Weights of a small GPT-style language model, trained from scratch on English Wikipedia: MLP 576 SwiGLU.
MLP neurons of a small language model. Each row is named by its layer, matrix (gate and up: input weights) and neuron, and shows model dimensions 0-223. Each number is 500 + 25 x the weight over its row's rms, rounded and kept within 0 to 999. Numbers have three digits each. A neuron's up and down rows have the sign that makes its largest values positive.
After each neuron's rows, "fires on" lists the tokens most often at its 100 highest values on Wikipedia text that the model never trained on.

L11.gate331:518543502478465489482493454495513534483512489483509512527515479472503531468486516490514520526514503500536490468523492502501510542448516484537515449489511494529509501506455501456473521513467572516479520484449523502428516524497504469493493509483491493482473518526512457493498499496541544490482491507512567465481497519505470513476530505527523535521513544498494501526478524514475475509487514517483493524486518515452472520483561472468501487523471468469504500490527505494441502537518495524492532475467502448488468491507468465514540539494477540464475496480529496503448524494514491498515476496514507458500495508521468478514507507507508518506502523483499502540510484563431527482477
L11.up331:529514467497522521525476486510521485552500474521533485451526511469485499528492491447536529516500458493535580465481510554546484480501467490520521457459534479486481496527494546523507486482485498496509514482517490496499525444526485500535449540501487498506521500554473488509517489488509521516505521496454478524466543529529492483509548478460519499490468498535528517503452529480481536455510458508509506457521492492502476462509571483483482488489496506536506509482533534464545493494495504506547530488466496510501533524520546520496506475482508539558487497512511487498481494493481516521514472517514493468511498504521514480514519497482513513507465466500503474516472504492476462484518
fires on: " St", " st", " sc", " Frank"

L9.gate182:482533501462519535525534481497462528531515492525489468537509507511534497539523520519516509533478489508513490470516489503491499542524477576540505480517479482496475489525526513519530473483525521509521539489519476484537529485482490480458514488484531536489497519478489525534484506525501557536451517524532499461558514500542481545520525509530524521551517476533497492480470525506501552523532514493458514464554519505530506502474440452470472444518524512497518507507479527494483510487499510527525472511523479472501472509516522496511498473511527546484513523483493465488498467494514514509496501499500517478532457486559441513503493532537499497521517508495499550479510476490477502493495
L9.up182:487515523506521519507485534532512487465541466501515504504474539547474503470490524521493526491480490497480486502511504460510554478493513489547487557499483499529524500519545493518493483487532517522521498453517544500535479455517483500517538510522491497512488518504479467526441532480500533498528532514527510524514492535512500504500482459448542506519521527498517492531451510526554512540529516474485445464485482508492525480484460468488508541507523542507521509497495557519526465496531525508498509485513511525501491452454551509519531472497487491516522509550531456573517497490489494524514493496520502453507493511478483513519475495522484519489454503549535478482510521523498493532496
fires on: "ar", "z", "n", "r", "m", "ild"

L4.gate44:462494502478488485503491494489487511495511484507505502495500462454498506515502480446561509478492523500454540588458522550484516491442494520512505492491482488549501492525506490468529531480516438522508505539512523499460477547497538486503510538504465535508530535517530478542507524502497481536484489420469518471457506468503500507517519507490528521512465535514474495514504510502450491524500501469538462495493506499511482529549496534513529477462511490516449523523509492512492512514499515499501463509484525469465488480532482477451514473523475509512487512528477500516522505522489507512527473492485490471479483480485474441496446533519485517522507467498539546505494497506515505510524
L4.up44:467465538524513501527471519512477484486476493512470481463485535469487528499481512453534471499525518487475471554496477546522498473442525505522538520487504545510520508517538484478512517449485457518484502482499535506498503539521497532492512549496510523524488471537474489577478526501499525508506502504498472496436496532478505493499505479504503497517464495492530501530494492481453539510478510472492457511484537467510472537505503555548518462474467479509487464523536479501519460485535494503512533492486511453514513480499488527484559503502527480535544479519506487516480484499470472514527502493502519475502512508501469502478479471502495513518550476508541558522525501487548496472497
fires on: " of", ":", " in"

L9.gate457:494483497454495521488491527508500531496496515502470487465519487499476520540444511501500491497439467501511534512518541521495522480466499524501476468479474498504541455507448482505537501527486485523526509473488502486518522499441476514510472529507518517488493485513503463513538571485527499451483518534486517516475511503491532466500522486499515502494519481534487472514546495529534476545498488502513456498507521520494477534498461510507481477512530469523499474531558480496525439518504528525468539531509459509501550499487458504457528538490479514506513501515547448489502486512526504506493488494469514481474508517507455529485496466468521491480506448462497472495530435483464538506488
L9.up457:479539502440504494506466499489482521495444508497511524498499523475480515484494490497543531471497500467513477518520491468474513511492495522495508501522469531469483521526548502528515491518538448532522478528502507541493478466499477503537487483505509519489484486520485544475536455518509509475511494518513480500512521508476509477473492517476451518552489461508489497488541494521500510522518481469455505497521490425519504517551506474531509468547504509487548521495493414448512491507511514464511509536479511527533543492493509532456510508465532493534522458492522477546492486519484499554510540475496523482489501520485507513465493471495482493462559471485482532493468488505522538481504
fires on: " in", " of", ":"

L13.gate269:491479484517530527517478499522521526519516492502503524477499480466483526523464476494495524491472514501475495509531525484485514529471476511517539522516498511517500554535545504501483513480505511526469514509461498468458465519465498487503538505454500483503498560519489491502484485453518514520510492462484473478463512465492519489514472493509520491504489488458493446503452539543488499511519500561471505510500544542451542472522492513481484546453491532511509478527505503463490506540470546521462521522493532496486457482509481478506458548474466483521493527506477469529502509515481514541505436528500508515531464535523485525505506422496476497499482487496480451493519520511459489515479
L13.up269:468539500519497537466486524517448479465509508479436461513485506499515468513524505505487483487477513477525476486464499468487501523494465498551515552494487483496467537501533539488481511492472525564514542521504553481535506528547493504518474495516513504499547538511503538519497456476515490534511538528494523478478486458504519472514499496474531529487503503495528453450498543500510475531504528522543505492494504495496526507548520513504498499490502529524526505522473532476489501519507500479489518490491507495501499482467513483466470573436488520534506470503454511548489519508478485503493491513565477458457475483499509489484478488481491477535548469495495467516508466527477479501499
fires on: " On", " /", "On", " on", "″N"

L6.gate210:486497560526529486542482549494512500550492500474491540491505495533511463487507530550501517484476540492474452478470530493500479511493478490510489507498520486472500491486521516519449526452518499471495501508483494494463495507516487475476552521447484474443535525529485543496487515493465511504494545485484506494475486512465466511535518561511496511495509539553507531457473495529472467483507464492510533504523500505521486467549526471506473518473493489475526476536482495488497477507477527476491498517529532496474526506538484480533480507534485493486511506550527509470531576500500490500505520495505514478438472561480505500524507537495491479483503519512429486484504496505518489502488
L6.up210:527491491517479509517454500504487535552558516486522532531502489519500495485485526451498480477495513514504531497481515493492542519521543513525482492508526509461538516495518486461466503498479494518518515478456469487506504538545449497520536527483460527474512509437488561479540506508489474483476484491504496547476526559530484540474509482503477508455492491542468503493516487484513504479467522502508533511502485469508512511547487495503476473471490539494511513502521509471455569500490509486483470550510512519496477498517522500515488520524471531521473507480574496480532478514496545493500520508483503510514496551518498546546531501486487452494463528481514519511515523470516471513466
fires on: " (", " –", "t", "born", " "

L13.gate194:509502460445550491502483517523539551481494480493516508477473523508543475510544538528507518485470533528539475484511516469522472489513554504472490514495512484481507511474533514477495502519493514505521543462433500480489492532497545493510533569479533467545455537488499500506511491502488500460497486474518476481488534520473494525485526534500506487499488531523493504492497482523526474482490484464473538526532525487495502482529486450512461516483478475471513455469522497447492503494474504433473499479477502522516532504508506469516520512510530460500516507500515491529506527521544514489480523460489516482470521471471486505465444515521465495465508447511506493480483471482513549482513
L13.up194:520518511500504486487517457473546458516511489549507563494519507511467478528522489463471500474502549499534458510466523498507479501513501477518465501513470482488500457490476462571479552495514475510462541504468486507495497487520525526506525513493489531522481540488505465513487499518479471537486516534463472487507528479483463468527506528522514477500519503480493480534537492498524500455489508507549509520503499465498506506503490500536495464486540507492497471490521560484541463475471506504492519557472515515510539521504481534513481507521492531517508516543507467491581511508482536482492539455546476492472501497492478502518527499526487475525469489466539530467463536512499484511506
fires on: " ", " (", "(", " Ch", " by", " ch"

L9.gate324:515538501439521479546507464485478475495492471514477487495492530502507502441480490497560517543539438530512522490537503491476508538481500505544493452466500488483473478498543537508492513475477530496491510458507482495476521547520551481530488472473532557470469521496504500532492541498503488503492537506480507496552509493517491552484497513528484530486483499496485489529518501505482503528484488511513504479531550483461536486516486551481497503501524440480514526509506503540503499522522485480479446479520500467501483471510528508493454549495505540458515490493498532482505521513488523499489507533501497508490496483536508511490510558545516537510469510560503489482531465461504491488488
L9.up324:482521505508527500486456473481489499525501513483500461478521514501484488497494547516503571528490529506533501523494501471474527522480513537530524483447521514496490481505496490506501497533494509459480502523505521525545444502498497505504496494475520476484500475494515456496464496518545503515477525535538464483460505503508497528509515497482471569498503530480480519470437495496453506557532502487470518516514526527461494503500501539498507513524480499479444517547521534538533490479477492464496481439506506501516511459511467515473500518473455516505526495487508468493539484569529520491496538524513534517513497493493489494481528528480495556548488490504482483466557516533529512463514
fires on: "id", "ar", " For", "or", "ab", "b"

L4.gate142:467530497509512492474470503498523510532476540525499523537523479507479505491538488508520501504501499531521497496545535450536476490504506552471505534567499516477501489447497511495475470465475528506528508519460505521480454543528503497471477513474537503490514523470496484528459508523497474504512497499467488471451488515498500534475523546523519507506523548509501457498517525462465532508447519516534528502465502524458494481502457488481509515522487527500487427501531470480524493478459518527485517507506516458504501489522501479515480525481499509481481475494506476456520504522512475518505479492510516527486486498444527552494538447499516435529488483474496525494498486554487494533538
L4.up142:487495534445504531504535498530458503494519527522472502472563490484485518509541489506472493519457505439472521477517465473508523539514507495499585519535462492480533542503526506538436551492495525552528534506495501507486492503506484499517504509514479514509476528459492531483461485517529482516485499474515475511468530522508493492483447500506491489545504500503503515516500515465475498500485544528531549482463531565489491504493505479477523529548502503479511446491471544497501501511494496487489493498513557504488501492484471451537463519475506523526490530485527498480480523517483480505455491495466499510530486500455485502470488490486455473490479468498518495536498495521517535491486
fires on: " On", " on", "On", " (", " –"

L4.gate156:487474499491489453492493514483519463480488542477496529504480463518473483506473537463530527523499514496517477513455532489506541489532510468514469489462481471532502470482506516499522459521463564479472521488515471498489496519537533529492481477453533504513499519490511532516485497504519486525547513538465498499533547518461549571551537490518458512494505503491517513475488507509543501506475491464448482506486551517470543489527491502521491498477482460497482466474518511510491480506508479473509481451547463508542496487489532501499483468498461505503475471490490510492511455503489520469502499517493503488539490459499558483483486506527469535515564461505512481499521497506540520489521
L4.up156:521484534439511523469500477528498483478512487499517538481514474503495514473513506480493517449462505487525463503487459497470465480494525489504512497495499519519511520505510515503480525495471515483437450500532435495482478486498525499481477532514525472527509527477496491453469505502487525482510505519489452482526520532509510542480496446544470517529479513484508501548472519505490530548490524503486521510533507471529547469475533549475450505467524466490542507475528530491530480494495508506466502485520466529485512476465484528492505525544510507514431463494502446469489504508486529503505558478534512472491525453493507516491496492530498525534523470502511494511456469447521498494505
fires on: "b", "g", "es", "ab"

L7.gate154:476478460531519543497478474486533469474474497495527476556507464505490501483515507506505524472478482517491462530503570504507504536499503550489518498500504473489440520514432485479499531467488515497483491472479507469488476488489492479481526498537506536496504547473521502507525537514510514475483495502514512490507525501539514547538463577468543512524527518490480501510513526529460482485469494533514493506443497462499449573480501466497462520481489502490525477523502519528470520537554492496501511524512514530502525507510507485489533482488499508465496493486536504483476524503525498494514512512529481500544473493564515513512472512484480493484527590491522490504504509498492498509475
L7.up154:493554540491491463480482472493510494498485516492505457490471467535521524511509479508492435491510483492508556458524512504510480472508485481512514492505522501454541491511479454481502471544469520493514509544502514474521477503514530497471493553487486505514498537512504511490531537487539469477480518463497492479547480488521494499484517497486501498484515516499515495532495487474507491493516532464484513530437503502515474529471556478504508531436496497526485507499506517455519472497536483525477516547467508488498547493508490533417512491457534535522493512470456495495508489542520528454465506541528481531516505540505499503532470479448543507483529544498465508477504468506512508507512
fires on: " Kn", " st", "N", " kn", "A", " St"

L11.gate202:493499466503536492483494491498446527529492495476507482521472514556476500543489472508509497534502518501564498499524515453472494523522507544476518526502510487477508511476530470536498498523527474527508523504460451538496489535552456499453470466489502529502487468491523518490549527545503548478477490499521501482512501463468480494523493493485453541574508483485534541486516535501474536512482544481492509448510459513506500481455526517490497501505500500515527555499503501551506482470490486521512478502505508499503504514489502524529489484489495495495536480501482515543509478504498497510478523441494497492468474532535498530501489548513527511555515462476487512502462476472489487564491
L11.up202:470525528520488504506521516532524502519479503522523506503517523495441508461496467511467528473515478530504444506481537481523503493509466499548492499502496424511494528474513475466506494490526453496472518515471493486529480543517443503532498470496482411483505468499493478467530524476462497499474514549498459469506502510526507475499527492478482508549484470523537495505506480495490507553507474441459484503497485554521541473508508485508522520497498514493514511475474492469467499488481455483490496470512554452506456482529496481521515535512490490500482492484541530509513460498457528450498486504511476475516497499486500500457511506535478502472512445487478488478500507546495516496502
fires on: "m", "r", " acc", "ec", "t", "amp"

L12.gate480:518528505508462519471546509548465502524495490497498463442514510521485522537505497486496480485476525470498533499498500446471487513493484530534497531508512523450508466482482514517455488496529467493477483519520555520480469472516523519519465479507514524492521468519481482487489507531518540545507507494494531471471475481505505488498480496462530540453504518546491501547512481512488496527512443471504486464539473473548500468508465495487490508486523522541483525577520523498496489502490444532532507510468460552494498524483516483467491494496514507532512495490507507482505484501535490424514487513486491501512463521484469506479524513560500526511491510506431503496527507544496485483507
L12.up480:500513487500505504482482547543484550500478486494495484520556506508481482526504452509502525535475511532475486510508534524512533542494486499487460502502491506505466502487489538502525529543461537540521543454486519518502501497463522492454499511538516515511494520539478520515550547481497506494494514468532499532518435474567488517491470458506472520483479477496471509499506471531515490467460540442506518516522478498509463500540514520534538492518492496499482485516477493522500492542503484560505465512534485509505466513516512489490525477533511503541471503518501515477466463484464550516513508519516531526547509493480553479489477466482539519505504494506549493526506498494474492546498
fires on: " se", " re", "a", " o", " tra", "incip"